Weights of a small transformer language model.
Architecture: rotary positions, attention and MLP in parallel.
MLP neurons of a small language model. Each row is named by its layer, matrix (gate and up: input weights; down: output weights) and neuron, and shows model dimensions 512-575. Each number is 50 + 15 x the weight over its row's rms, rounded and kept within 0 to 99. A neuron's up and down rows have the sign that makes its largest values positive.
After each neuron's rows, "fires on" lists the tokens most often at its 100 highest values on Wikipedia text that the model never trained on.

L9.gate81:49 45 44 56 40 62 75 61 51 35 40 57 53 55 40 43 35 64 64 59 80 56 50 37 46 41 54 57 43 39 60 47 44 33 47 76 42 47 34 61 52 56 40 70 76 44 48 27 73 47 67 51 54 22 58 44 72 38 66 53 27 47 56 53
L9.up81:34 46 61 43 53 27 64 53 44 88 42 57 07 62 46 32 69 57 49 69 60 57 41 49 28 54 66 24 50 40 55 27 73 59 70 27 36 40 38 43 67 59 60 40 21 75 44 72 31 53 50 37 64 70 31 38 49 41 44 41 51 51 45 56
L9.down81:58 56 39 50 56 40 22 41 56 65 79 49 66 58 52 44 68 60 35 63 41 48 36 45 51 43 52 46 89 37 48 48 48 61 34 54 37 43 64 47 38 28 46 57 28 53 68 57 58 38 52 52 31 22 43 70 31 72 78 17 48 42 34 30
fires on: " for", " as", " to", " of", " provide"

L5.gate39:33 49 50 50 44 57 67 18 61 73 56 33 35 90 63 59 53 62 64 46 56 38 47 51 57 53 53 37 41 46 44 08 30 41 52 53 64 43 31 64 70 45 54 41 55 48 34 38 14 62 58 57 42 55 32 50 18 62 47 41 71 58 30 73
L5.up39:31 24 57 75 42 41 61 34 65 33 42 56 49 61 58 40 74 50 55 60 56 63 40 46 57 72 18 45 47 60 65 52 54 43 64 55 66 53 33 29 50 46 50 59 31 10 29 50 69 56 69 36 55 72 42 47 35 43 77 30 76 54 50 92
L5.down39:46 54 55 46 70 61 48 53 31 63 28 78 21 56 60 42 64 66 42 54 38 66 47 40 69 38 40 60 41 49 23 53 46 57 50 66 53 74 58 75 45 27 49 30 49 80 55 52 50 81 79 54 65 37 57 46 46 36 24 54 21 52 59 52
fires on: " of", " to", " like", " the", " Anniversary"

L6.gate1407:71 46 42 50 13 61 41 57 36 27 43 37 41 22 92 24 68 40 56 72 16 03 51 63 68 54 32 54 57 56 72 46 46 57 56 68 65 44 45 79 73 40 58 64 29 44 22 60 20 47 52 43 69 41 53 37 34 49 40 63 57 61 19 52
L6.up1407:27 54 39 53 32 60 47 52 40 72 48 36 49 55 26 31 41 45 53 32 26 25 42 52 75 61 53 40 43 82 29 34 54 45 21 34 69 54 63 81 89 33 32 64 69 58 58 45 55 39 49 56 62 68 87 57 63 67 48 58 55 33 61 31
L6.down1407:39 30 62 69 33 37 59 67 39 40 48 55 64 52 53 40 41 48 50 30 86 66 53 35 33 73 40 20 55 41 39 34 58 20 72 76 41 41 67 42 57 42 34 66 52 38 34 53 71 30 51 59 80 49 47 51 63 40 51 59 36 43 55 46
fires on: "\n", ",", " in", " and", " Thomas", ":"

L5.gate375:77 57 45 25 13 43 62 53 80 56 61 16 85 55 69 14 29 17 73 53 29 31 44 54 63 64 39 66 62 70 69 18 60 49 46 55 32 57 68 46 20 59 19 43 43 36 36 43 44 50 50 32 62 51 51 35 63 20 71 29 34 67 44 50
L5.up375:57 75 55 62 35 69 47 37 38 41 56 43 41 67 33 46 75 57 23 43 33 42 51 60 57 71 36 59 66 65 23 49 41 55 52 49 48 74 43 58 52 62 42 63 49 61 60 31 33 63 90 44 32 33 28 25 64 53 41 69 73 66 42 62
L5.down375:48 50 52 47 40 73 38 44 62 44 50 74 43 60 53 49 40 58 53 36 53 52 04 56 53 50 72 67 37 59 53 48 50 68 58 42 50 62 32 46 42 59 58 37 42 51 49 46 56 76 45 59 69 39 40 64 51 53 64 50 65 53 55 45
fires on: ",", "ul", " even", "'"

L8.gate1370:30 46 52 69 52 50 65 69 66 98 29 36 61 74 63 08 48 48 44 42 17 50 71 45 55 66 33 25 46 55 40 64 47 48 66 30 54 37 61 57 61 79 58 37 48 45 67 43 72 43 36 67 31 38 81 50 37 74 69 67 63 51 28 65
L8.up1370:56 74 52 32 47 32 59 18 72 57 18 39 43 56 31 56 44 27 48 56 51 50 56 29 47 51 38 19 41 50 68 60 59 64 48 31 47 70 51 58 20 68 42 31 42 59 55 38 45 58 55 61 59 44 53 15 41 46 43 63 41 59 71 58
L8.down1370:45 08 39 39 43 63 36 48 58 81 89 72 63 30 46 70 48 44 47 14 56 50 33 55 60 46 42 65 41 62 60 63 37 46 53 68 75 56 55 35 46 55 64 49 56 38 49 54 68 36 65 37 60 65 65 42 69 32 72 53 52 53 33 53
fires on: " of", " is", " was", ",", " are"

L8.gate61:32 64 54 47 59 34 40 57 37 63 40 75 79 35 18 51 53 44 56 30 50 37 47 37 54 47 68 49 36 68 54 33 44 51 64 52 46 38 62 49 64 42 53 58 54 18 29 47 34 65 41 28 48 44 42 29 49 34 37 58 45 54 42 15
L8.up61:42 43 57 35 73 53 42 79 39 74 54 74 41 58 39 54 63 66 66 52 00 59 60 58 34 35 26 29 80 60 61 46 38 17 46 50 49 40 33 53 69 40 39 52 46 55 50 45 58 53 48 38 48 72 62 48 52 59 63 68 38 33 50 49
L8.down61:46 42 43 42 40 72 39 40 39 47 50 61 63 53 25 80 35 56 60 29 15 65 44 77 44 55 70 26 49 28 50 75 49 69 49 29 57 26 53 58 57 20 50 69 45 56 40 57 30 60 30 42 62 38 58 19 79 84 26 23 39 44 61 58
fires on: " r", " in", " W", " (", " w", "R"

L6.gate525:61 45 38 46 37 68 71 53 56 71 39 30 78 77 68 63 50 67 74 47 42 56 54 26 48 36 59 62 34 39 60 51 24 44 46 49 70 51 65 65 63 45 49 19 16 61 56 47 55 50 37 49 35 35 35 52 70 44 58 53 54 67 17 68
L6.up525:56 36 66 39 57 28 56 77 52 66 50 48 49 58 28 38 48 65 39 49 41 52 49 48 62 69 65 38 62 36 44 42 71 43 52 48 46 63 16 57 59 42 43 70 74 55 59 81 69 56 61 52 59 62 44 44 46 54 37 40 55 54 68 48
L6.down525:79 54 45 45 30 50 73 44 55 23 91 40 57 61 50 56 51 42 34 42 85 42 71 45 61 21 20 51 64 46 77 55 21 45 85 16 48 38 58 75 63 60 60 41 22 53 52 44 55 40 45 46 42 63 72 48 74 38 40 71 55 43 42 58
fires on: ",", ";", ");", "),", " and"

L8.gate204:30 09 29 60 36 78 31 26 58 51 53 45 38 65 54 40 50 39 69 83 51 70 49 49 70 15 32 63 50 58 52 28 72 70 50 65 48 45 68 71 53 63 68 51 50 47 53 60 39 64 70 48 56 48 75 80 58 67 41 58 48 28 31 81
L8.up204:38 63 55 44 43 36 16 80 45 75 49 66 66 60 51 51 54 29 71 55 42 45 53 77 35 51 74 34 34 32 78 43 62 15 55 46 42 42 85 33 52 56 61 64 91 66 52 55 54 53 67 46 47 22 46 66 62 56 44 51 64 61 39 55
L8.down204:63 62 82 76 62 51 43 53 26 52 31 46 53 78 44 33 46 67 55 37 55 62 46 55 68 37 75 66 31 53 58 56 26 55 72 60 45 54 62 29 49 58 38 48 57 38 63 51 40 58 42 56 44 25 60 41 07 48 45 47 24 40 73 49
fires on: " by", ":", ",", " from", " company", " with"

L5.gate1253:43 64 38 52 45 56 46 71 49 44 69 81 61 35 65 19 47 63 30 45 31 46 48 58 48 78 39 51 28 36 52 52 49 37 71 42 41 92 63 56 57 67 33 67 43 44 49 57 21 68 52 53 36 59 58 68 36 24 70 41 51 52 37 63
L5.up1253:66 47 45 40 59 51 38 52 60 71 51 39 61 37 48 58 33 54 54 43 24 32 52 33 46 42 54 38 08 53 45 22 51 50 30 60 57 36 54 29 42 66 59 49 37 77 53 33 56 61 60 70 76 76 67 37 58 64 60 68 43 50 52 57
L5.down1253:33 67 49 44 36 62 68 43 47 41 50 74 50 43 54 39 53 38 24 58 26 55 51 60 40 57 56 51 41 45 50 42 50 39 41 69 37 77 52 67 50 83 42 62 47 55 65 63 32 56 37 44 58 44 72 69 21 25 59 57 65 63 31 67
fires on: ",", " and", " I"

L9.gate705:55 63 61 65 38 57 30 41 47 28 49 57 72 38 44 63 56 80 72 54 42 24 66 61 18 39 35 44 38 43 38 33 47 65 49 62 54 64 53 45 53 43 44 58 33 11 59 52 28 43 53 59 46 31 62 41 59 68 48 48 58 62 53 31
L9.up705:18 65 59 57 35 24 50 61 26 46 72 40 66 54 17 34 41 54 49 28 39 62 25 55 56 39 45 64 23 43 67 49 29 41 52 59 63 74 74 72 56 53 45 77 66 30 68 29 54 22 54 69 44 67 41 35 58 51 62 49 65 57 41 50
L9.down705:56 68 32 40 46 42 31 68 53 30 17 51 88 39 51 46 34 52 45 69 52 54 26 42 41 61 46 35 61 62 27 64 71 61 59 55 45 49 18 66 63 52 48 51 49 49 44 71 28 62 71 38 47 31 62 58 59 52 55 52 44 70 72 34
fires on: " |", " the", " in", "\n", "\n "

L5.gate1507:30 40 53 23 66 50 79 34 52 50 49 38 39 45 64 49 43 74 55 50 28 66 64 35 49 84 41 33 31 37 52 42 22 17 26 14 26 59 50 26 61 46 36 37 73 43 50 39 50 52 45 49 17 40 37 54 35 65 65 84 49 40 32 59
L5.up1507:37 49 61 48 84 54 56 33 37 58 49 45 32 54 41 47 47 66 57 68 44 53 64 63 72 49 27 22 40 42 59 32 32 18 43 41 52 32 28 59 18 52 58 57 34 44 62 56 64 45 57 53 45 33 35 44 32 58 63 46 56 00 55 51
L5.down1507:45 67 83 73 53 47 57 34 43 65 59 55 51 46 49 64 71 58 21 38 30 32 33 47 68 66 56 36 33 39 51 31 65 69 48 36 73 70 49 40 68 62 33 61 69 53 47 22 47 31 55 57 47 37 54 67 36 62 32 66 45 25 52 66
fires on: " to", " of", " from"

L8.gate724:69 57 47 49 68 32 44 30 44 41 80 51 42 69 69 00 43 49 51 62 68 64 43 62 46 43 59 57 81 49 84 34 32 54 73 35 38 61 64 30 56 42 44 44 24 54 49 49 51 69 57 60 65 59 42 50 68 78 57 36 61 44 50 69
L8.up724:42 20 63 52 61 54 48 61 13 51 64 52 34 45 40 34 59 42 64 23 44 51 72 61 64 39 53 53 58 49 41 54 30 36 41 54 40 74 88 84 26 48 42 57 44 48 44 47 57 37 36 52 46 94 63 42 53 33 56 71 60 56 40 71
L8.down724:52 04 36 52 67 45 54 48 63 58 52 59 49 44 66 18 32 38 58 66 60 38 50 66 23 44 54 39 61 25 60 47 49 38 41 63 32 39 58 25 40 58 68 38 51 61 51 36 42 61 59 72 42 70 30 49 45 72 58 52 50 25 79 63
fires on: " \"", " '", " ‘", " “", "\""

L8.gate102:43 30 50 16 77 36 38 66 39 56 52 69 56 64 43 29 40 66 66 34 54 48 64 42 51 60 51 55 56 69 62 37 46 42 33 84 48 47 58 34 56 43 25 54 61 36 46 57 60 46 49 63 54 30 38 65 70 41 48 78 46 40 59 48
L8.up102:42 46 37 41 66 67 40 43 54 04 53 46 82 42 35 38 64 60 72 31 68 40 43 58 63 55 47 61 48 37 64 48 72 68 84 45 50 61 51 48 47 69 54 53 68 45 62 36 32 46 53 29 60 89 26 40 31 54 56 43 38 78 18 33
L8.down102:61 55 44 49 49 59 60 33 68 34 53 47 57 28 41 48 44 67 27 29 25 59 38 56 46 57 69 50 61 36 64 61 58 53 40 63 47 53 51 46 33 42 36 55 57 71 40 54 47 72 57 50 58 59 47 45 49 79 67 65 36 31 38 62
fires on: " the", " of", " in", ",", "v", " on"

L5.gate134:71 56 16 58 47 62 88 30 34 55 24 58 41 48 56 44 37 47 86 42 65 37 43 76 63 47 73 45 60 34 41 71 48 66 39 64 82 54 67 62 74 44 51 43 39 58 61 37 56 23 41 58 44 44 59 36 60 52 36 63 64 50 61 43
L5.up134:52 55 74 27 53 19 63 58 77 46 30 49 44 71 45 38 57 59 47 54 43 38 43 37 58 43 56 60 51 89 46 72 50 57 82 72 60 62 57 41 59 48 54 64 73 34 56 48 31 44 66 55 36 40 46 58 66 62 49 55 47 32 60 20
L5.down134:51 21 57 58 60 46 59 59 50 35 62 36 36 26 57 70 52 36 10 47 42 47 75 35 48 30 57 58 45 20 30 52 35 64 39 31 39 68 49 33 37 57 54 43 50 91 57 40 50 44 61 41 46 53 15 48 58 39 46 56 48 77 43 35
fires on: " and", "===", ",", "==", " while", " ==="

L9.gate719:44 64 67 46 39 72 11 37 22 51 53 56 61 58 22 54 72 57 61 35 66 55 36 58 44 65 64 43 51 76 40 32 58 77 40 38 57 81 43 51 31 36 57 56 25 39 60 40 49 33 48 35 59 27 56 47 62 62 70 54 23 46 50 34
L9.up719:45 65 37 53 42 41 55 41 36 31 48 56 60 54 52 58 68 40 52 32 36 57 54 28 65 64 35 44 36 52 61 34 52 58 61 52 25 42 45 56 47 46 49 69 31 55 60 60 61 35 56 53 35 65 59 44 27 55 34 43 51 41 57 51
L9.down719:49 54 39 40 20 52 61 45 55 42 76 63 55 51 73 64 33 40 45 55 58 40 63 63 69 57 59 35 50 69 41 74 70 44 61 37 80 26 39 72 51 23 51 70 45 81 41 80 48 38 68 48 45 35 39 49 58 26 29 47 35 38 50 42
fires on: " |", "\n"

L8.gate72:59 59 50 35 61 57 26 62 42 55 36 46 64 55 71 42 45 63 61 44 51 63 41 57 56 60 38 67 72 93 45 39 40 30 44 52 53 41 57 52 68 40 79 53 41 85 51 32 44 37 60 40 35 40 41 19 24 51 49 52 26 51 72 38
L8.up72:51 21 42 43 83 68 62 49 62 58 50 37 67 43 51 37 54 64 40 59 83 62 67 41 62 70 44 43 59 64 24 41 61 36 52 73 79 69 39 54 63 49 51 27 70 59 43 71 87 61 33 52 29 48 45 59 29 68 48 48 62 77 40 53
L8.down72:39 58 53 58 56 25 64 52 86 43 41 36 41 56 38 20 69 67 53 61 70 50 70 48 48 28 55 64 54 76 60 52 45 39 66 74 62 44 29 35 37 70 29 44 42 73 33 44 51 35 44 36 62 30 47 49 40 83 40 66 51 26 59 37
fires on: " and", " not", " but", "."

L6.gate1369:58 31 26 44 30 41 32 34 42 40 76 68 46 57 74 48 64 49 52 39 57 58 26 65 49 68 55 81 45 39 56 29 65 41 45 58 53 31 55 59 35 52 80 36 41 30 56 32 49 69 51 38 39 58 69 45 59 29 58 41 73 53 68 58
L6.up1369:46 36 62 65 38 46 25 30 46 52 64 49 40 49 66 29 36 36 55 53 42 33 52 54 43 62 50 41 60 50 58 44 44 58 35 42 50 47 54 38 59 72 25 45 50 62 42 43 42 45 55 58 34 24 34 47 42 34 41 44 59 61 40 35
L6.down1369:72 47 28 45 49 42 30 56 44 54 47 87 54 47 87 33 70 63 34 52 62 46 27 23 82 59 72 57 17 55 48 38 36 55 71 52 71 49 43 56 29 49 23 45 44 48 63 62 40 82 57 44 62 31 77 32 09 49 69 31 72 44 55 33
fires on: ",", ";", "),"

L9.gate235:44 45 35 53 46 47 49 66 69 48 62 48 40 30 48 45 64 43 66 52 24 45 28 43 77 60 46 27 69 49 41 34 43 70 59 38 53 51 44 41 77 50 46 57 58 77 53 52 56 37 55 37 40 54 49 43 48 12 35 04 19 74 73 31
L9.up235:45 61 78 45 31 45 63 34 99 52 51 43 66 59 54 50 64 54 40 70 38 51 27 50 48 19 78 65 50 68 89 45 76 49 43 43 53 61 82 53 93 25 51 55 66 57 39 49 22 46 63 40 29 34 69 55 48 37 58 69 41 41 57 63
L9.down235:44 36 14 47 30 54 53 50 57 52 47 68 25 30 45 45 46 31 33 94 49 62 46 49 55 50 36 63 58 84 55 48 31 53 44 50 33 64 53 43 37 33 63 31 29 55 72 65 75 24 38 52 64 57 47 42 56 60 42 31 64 79 60 48
fires on: " and", ",", " but", " And", " |"

L8.gate210:47 57 38 36 63 42 68 43 74 72 27 47 57 46 73 62 44 56 14 52 22 15 40 42 23 50 26 50 33 62 53 30 75 48 53 38 58 70 71 75 82 56 47 62 70 69 19 55 61 55 70 59 51 54 62 34 43 53 44 40 38 59 35 56
L8.up210:47 34 23 36 49 38 41 71 70 56 43 32 67 42 54 64 10 52 55 67 38 76 46 35 32 24 20 37 50 75 59 52 32 44 48 64 76 52 29 62 50 54 55 45 35 67 49 21 29 37 41 59 68 57 52 42 45 69 68 39 47 29 54 69
L8.down210:29 53 19 58 41 65 71 56 28 65 56 61 59 65 60 41 14 48 62 40 50 68 49 55 47 40 48 65 19 54 45 43 28 66 41 73 46 44 48 64 60 54 77 60 51 49 50 64 53 61 69 58 61 59 76 50 49 55 57 52 45 60 45 65
fires on: " and", ",", "-", " of", " &"

L9.gate199:73 51 33 77 33 33 37 36 23 52 62 77 46 45 60 65 63 39 39 31 63 42 44 31 61 66 44 42 56 65 47 54 39 40 46 67 47 49 66 13 44 58 74 34 42 73 69 28 34 43 38 39 57 48 66 57 45 38 51 43 62 50 80 62
L9.up199:56 69 64 54 21 41 62 53 17 42 78 34 56 72 41 23 63 18 42 48 38 71 62 39 50 56 52 41 54 55 56 57 44 50 63 38 23 43 37 53 55 43 69 48 62 71 52 54 86 54 42 41 46 39 61 44 33 29 33 50 54 41 71 34
L9.down199:52 54 51 40 47 69 46 28 18 37 66 66 35 50 51 74 72 57 45 27 52 81 36 05 43 35 44 29 66 53 67 22 45 51 55 37 82 33 46 68 34 43 45 65 45 76 50 55 65 45 27 27 75 38 59 23 52 51 61 37 55 59 40 39
fires on: " of", " in", ",", " |", " I"

L6.gate423:45 72 29 31 10 44 54 38 35 67 55 48 67 52 43 58 60 67 49 30 55 48 37 56 50 31 76 32 46 55 49 62 40 61 59 33 28 60 41 61 48 46 55 52 77 34 40 39 52 53 38 62 57 42 43 39 69 47 68 66 72 61 54 59
L6.up423:46 61 52 25 59 51 34 76 56 70 45 61 61 41 48 68 64 51 66 73 66 34 70 38 45 42 43 72 71 72 73 67 52 42 56 62 29 36 53 34 63 33 31 42 39 47 48 47 62 63 44 75 47 36 54 40 31 55 47 70 82 42 45 52
L6.down423:32 31 56 37 41 59 70 42 43 73 63 63 44 48 35 70 49 59 51 64 50 55 28 38 45 30 56 66 11 40 51 75 61 78 54 36 35 51 53 50 83 51 48 53 41 32 37 31 43 94 54 69 49 21 54 43 44 28 77 66 59 52 36 73
fires on: "D", "R", " r", " R", "d", " d"

L5.gate1249:66 53 71 45 25 54 46 49 64 35 46 64 45 77 53 37 41 60 68 66 46 39 36 21 66 51 52 41 47 48 40 33 43 54 46 53 60 71 40 54 44 48 27 56 43 24 52 51 62 75 56 65 69 18 30 48 32 60 54 92 22 27 82 69
L5.up1249:34 53 64 93 32 48 62 43 46 63 49 30 64 54 62 56 71 45 54 42 55 41 40 60 45 26 55 25 41 52 47 37 73 79 59 32 88 45 42 72 38 70 33 59 28 48 53 59 49 57 58 41 28 55 33 41 43 26 33 50 47 48 49 31
L5.down1249:73 47 48 51 33 90 71 42 48 36 69 66 74 51 40 31 64 72 67 13 42 72 37 35 31 81 55 70 61 48 51 40 26 87 53 58 41 32 56 43 42 28 04 33 38 38 62 48 60 47 35 52 56 36 78 39 43 63 55 79 59 41 13 60
fires on: " of", " de", " the"

L9.gate542:53 50 59 61 55 46 28 73 75 44 25 55 52 50 51 50 53 27 31 29 57 54 17 32 48 64 51 40 29 31 49 72 74 51 47 66 45 42 50 61 29 48 65 55 51 57 47 77 51 39 57 74 29 85 51 61 66 18 38 40 61 49 31 41
L9.up542:69 76 38 53 50 44 65 47 65 55 27 36 40 39 37 37 22 62 39 31 46 53 19 22 70 30 34 70 82 56 62 67 72 73 46 63 55 47 35 49 30 41 58 71 54 49 42 33 56 44 14 45 30 22 58 25 63 20 32 52 41 45 34 63
L9.down542:55 35 70 50 51 34 45 51 61 54 59 42 35 48 46 36 30 53 64 12 47 45 47 51 57 60 54 30 59 53 47 63 55 36 54 55 49 40 69 54 42 58 43 44 57 31 38 52 50 63 46 70 65 65 30 36 45 50 63 64 56 48 38 47
fires on: " in", " of", ",", " –", " the", " and"

L8.gate1219:74 67 25 24 39 62 57 36 39 55 42 60 52 38 77 60 49 49 45 63 17 84 65 77 43 38 62 49 37 68 36 35 55 73 67 75 51 47 61 44 82 54 52 69 51 74 62 37 30 24 12 46 44 46 46 39 40 57 42 66 16 83 76 37
L8.up1219:61 34 35 25 43 39 42 47 29 78 47 30 56 49 29 50 47 25 72 55 55 58 44 43 56 35 42 36 46 58 36 50 53 73 41 50 63 70 50 49 81 73 48 34 50 48 55 69 35 66 38 52 32 59 42 28 51 51 57 63 54 77 44 30
L8.down1219:50 49 51 45 24 71 54 65 26 40 54 40 58 35 41 60 71 54 38 61 81 63 29 78 31 17 35 62 47 43 51 63 63 29 45 68 49 46 24 60 36 46 30 60 54 62 46 61 70 64 40 57 54 48 39 48 32 72 59 13 20 43 50 21
fires on: " but", " following", " However", " that", " same", " and"

L5.gate854:53 75 40 47 35 46 49 54 19 28 51 54 67 51 55 38 61 38 54 53 58 39 61 49 56 18 42 55 39 54 42 62 50 49 49 47 39 42 74 57 62 48 25 52 72 84 35 28 29 23 56 72 42 53 49 47 58 66 56 47 38 41 24 39
L5.up854:44 67 17 37 64 68 40 64 42 39 57 43 53 79 66 23 52 64 62 52 25 42 73 42 52 43 53 62 50 62 48 41 39 59 45 55 33 50 48 71 37 52 38 46 59 82 27 40 78 27 47 70 38 26 26 79 54 36 37 81 54 40 42 33
L5.down854:84 50 39 37 47 49 45 60 37 35 55 56 65 53 39 40 46 40 71 42 59 33 56 53 41 49 50 41 58 62 57 69 74 61 56 56 45 64 48 46 62 70 53 49 68 79 30 50 44 43 47 60 49 73 52 47 43 37 49 61 21 65 49 46
fires on: "==", "===", " ===", " =="

L9.gate687:42 73 57 58 63 40 36 40 57 34 56 49 40 65 64 63 55 45 54 28 42 74 56 49 55 54 50 60 39 68 65 53 83 41 43 35 63 79 81 60 56 51 40 46 61 47 38 45 49 55 47 51 63 61 24 21 41 64 53 37 41 25 49 19
L9.up687:34 61 63 28 50 42 69 72 72 58 57 57 55 55 49 52 55 78 64 39 42 64 72 47 64 40 55 74 46 41 61 37 30 36 57 48 77 54 50 58 58 39 55 43 46 43 62 13 59 41 39 43 65 28 59 27 46 61 48 52 42 50 24 78
L9.down687:39 60 31 34 41 63 57 71 49 54 13 46 32 50 42 83 65 16 57 44 75 46 67 52 61 21 37 44 35 61 36 44 64 49 59 44 25 45 43 71 69 56 73 37 23 65 29 38 57 57 28 45 51 76 43 31 59 44 60 57 45 48 56 59
fires on: "-", " al", "ay", " of", ":", "i"

L9.gate764:57 49 54 47 62 45 29 60 46 39 51 45 37 28 57 66 62 63 40 78 54 68 46 68 47 23 89 37 39 63 47 34 40 48 42 58 31 50 43 64 48 48 50 67 51 25 57 50 41 34 46 44 59 32 72 56 51 35 67 84 33 29 38 58
L9.up764:68 28 69 38 36 70 59 34 70 48 38 60 58 69 44 26 52 34 67 61 34 46 28 55 52 63 52 51 51 70 35 48 56 44 59 55 61 37 47 51 59 61 57 56 05 45 44 46 59 50 55 44 13 55 57 48 23 40 38 42 80 49 57 52
L9.down764:23 50 49 65 38 44 42 44 40 63 68 51 54 60 23 68 47 52 25 41 55 42 55 68 49 34 51 47 50 32 64 40 23 59 58 53 48 46 31 18 40 32 33 33 37 59 71 48 40 64 55 40 57 52 45 53 34 49 51 52 45 48 21 45
fires on: ")", ",", " and", ".", "an"

L6.gate1272:27 42 21 44 31 50 55 31 28 62 55 52 65 52 41 22 58 57 62 78 37 54 38 71 29 36 21 29 61 35 38 62 34 65 39 31 23 34 85 46 47 43 39 43 46 69 55 83 38 65 70 48 39 60 49 30 69 47 66 64 54 57 34 34
L6.up1272:56 37 60 44 58 46 66 40 63 58 49 44 70 54 52 39 39 56 42 53 61 47 29 31 40 57 40 53 75 57 55 41 60 58 41 51 38 54 39 24 52 51 45 28 47 46 39 43 92 44 51 58 60 22 50 49 55 54 35 53 60 41 32 51
L6.down1272:37 53 53 55 56 49 37 56 24 53 40 28 37 43 53 60 44 32 26 63 36 45 35 55 64 23 66 59 71 63 59 75 65 71 58 50 32 57 48 54 51 39 51 55 38 12 50 40 27 54 43 48 46 48 41 52 49 30 59 56 53 35 59 64
fires on: "==", " ==", " ===", "==="

L9.gate787:34 45 17 63 61 27 50 46 65 52 73 48 58 37 62 30 53 30 66 61 44 41 53 69 65 54 60 52 46 24 45 50 26 54 36 61 66 73 43 49 36 74 50 59 48 46 75 55 64 47 13 38 45 42 64 62 64 35 32 58 82 46 59 35
L9.up787:57 28 54 37 62 48 69 47 61 65 52 71 22 42 27 36 57 57 53 63 44 27 15 35 37 53 50 72 27 45 46 72 72 46 60 30 65 44 69 23 60 51 77 65 49 51 36 39 61 65 63 50 52 36 41 54 37 48 45 64 45 68 55 24
L9.down787:47 16 74 32 56 55 49 37 61 34 37 55 36 49 51 71 47 70 55 70 55 34 26 66 31 47 69 26 57 37 65 50 44 55 36 42 50 54 35 30 22 32 50 64 66 83 34 40 48 67 59 44 44 57 90 24 49 40 65 45 22 54 45 60
fires on: ",", "–", ";", " |", " and", "),"

L8.gate292:59 83 47 54 14 32 75 53 72 38 30 63 59 51 83 47 58 28 35 39 39 12 27 73 55 61 58 69 51 39 65 59 27 65 44 13 43 52 48 23 54 65 57 35 61 58 44 37 69 61 64 50 49 62 34 62 28 40 39 42 85 44 58 33
L8.up292:67 62 24 51 35 31 42 58 58 81 54 19 38 42 70 56 43 47 58 21 46 34 56 66 24 74 30 36 23 51 14 52 28 53 82 63 43 54 43 45 59 46 39 35 32 33 38 27 28 40 47 47 57 48 48 42 37 50 59 48 59 38 58 55
L8.down292:32 42 50 54 55 50 54 55 26 31 57 62 28 69 43 15 41 61 36 41 26 43 40 62 64 68 87 40 02 20 61 88 48 30 69 51 59 57 64 41 41 65 33 68 44 58 74 56 64 47 37 24 62 82 57 65 55 52 30 43 51 52 38 47
fires on: " in", " and", ","

L8.gate111:49 69 57 38 20 55 22 21 77 33 48 39 43 64 74 48 60 65 66 68 75 40 40 54 44 39 61 43 45 60 36 58 69 33 36 49 61 47 33 58 32 42 57 44 63 44 66 62 50 70 44 34 39 47 42 59 84 24 67 56 47 70 17 65
L8.up111:53 39 62 32 57 59 54 43 65 59 18 62 54 53 41 50 36 16 55 56 42 48 37 33 41 53 55 76 86 29 24 53 45 65 42 63 40 53 41 30 51 42 25 68 77 41 46 45 49 16 48 51 36 36 62 48 46 60 25 35 76 54 52 68
L8.down111:70 66 72 54 28 26 59 58 41 60 63 56 91 57 65 40 60 53 48 29 41 52 59 49 30 51 46 49 45 16 85 39 20 80 38 43 58 44 77 56 41 56 63 30 32 32 56 66 42 55 37 59 51 53 52 82 36 48 50 30 37 40 73 42
fires on: ",", ":", "\n", " and"

L8.gate785:68 42 51 60 58 72 38 16 57 46 71 42 51 51 58 24 42 13 49 45 65 61 43 47 50 48 35 67 74 51 56 67 47 32 59 37 63 53 88 60 48 30 36 46 33 70 61 41 82 65 53 32 73 77 53 64 64 63 59 60 46 60 65 44
L8.up785:51 62 34 21 60 22 65 61 39 54 37 44 61 36 70 46 18 38 26 70 49 50 50 52 28 36 62 52 77 52 00 46 42 47 35 29 39 52 62 73 51 58 50 65 58 56 37 56 74 56 41 46 21 26 38 38 45 39 47 77 49 38 51 52
L8.down785:56 48 51 40 53 53 60 35 52 82 56 56 53 62 86 07 32 52 55 71 38 61 65 62 57 53 48 52 57 47 60 58 53 51 49 76 32 33 58 51 38 45 47 25 23 15 52 49 46 30 43 60 30 57 29 50 74 49 42 53 41 51 71 50
fires on: " \"", "\"", " (\""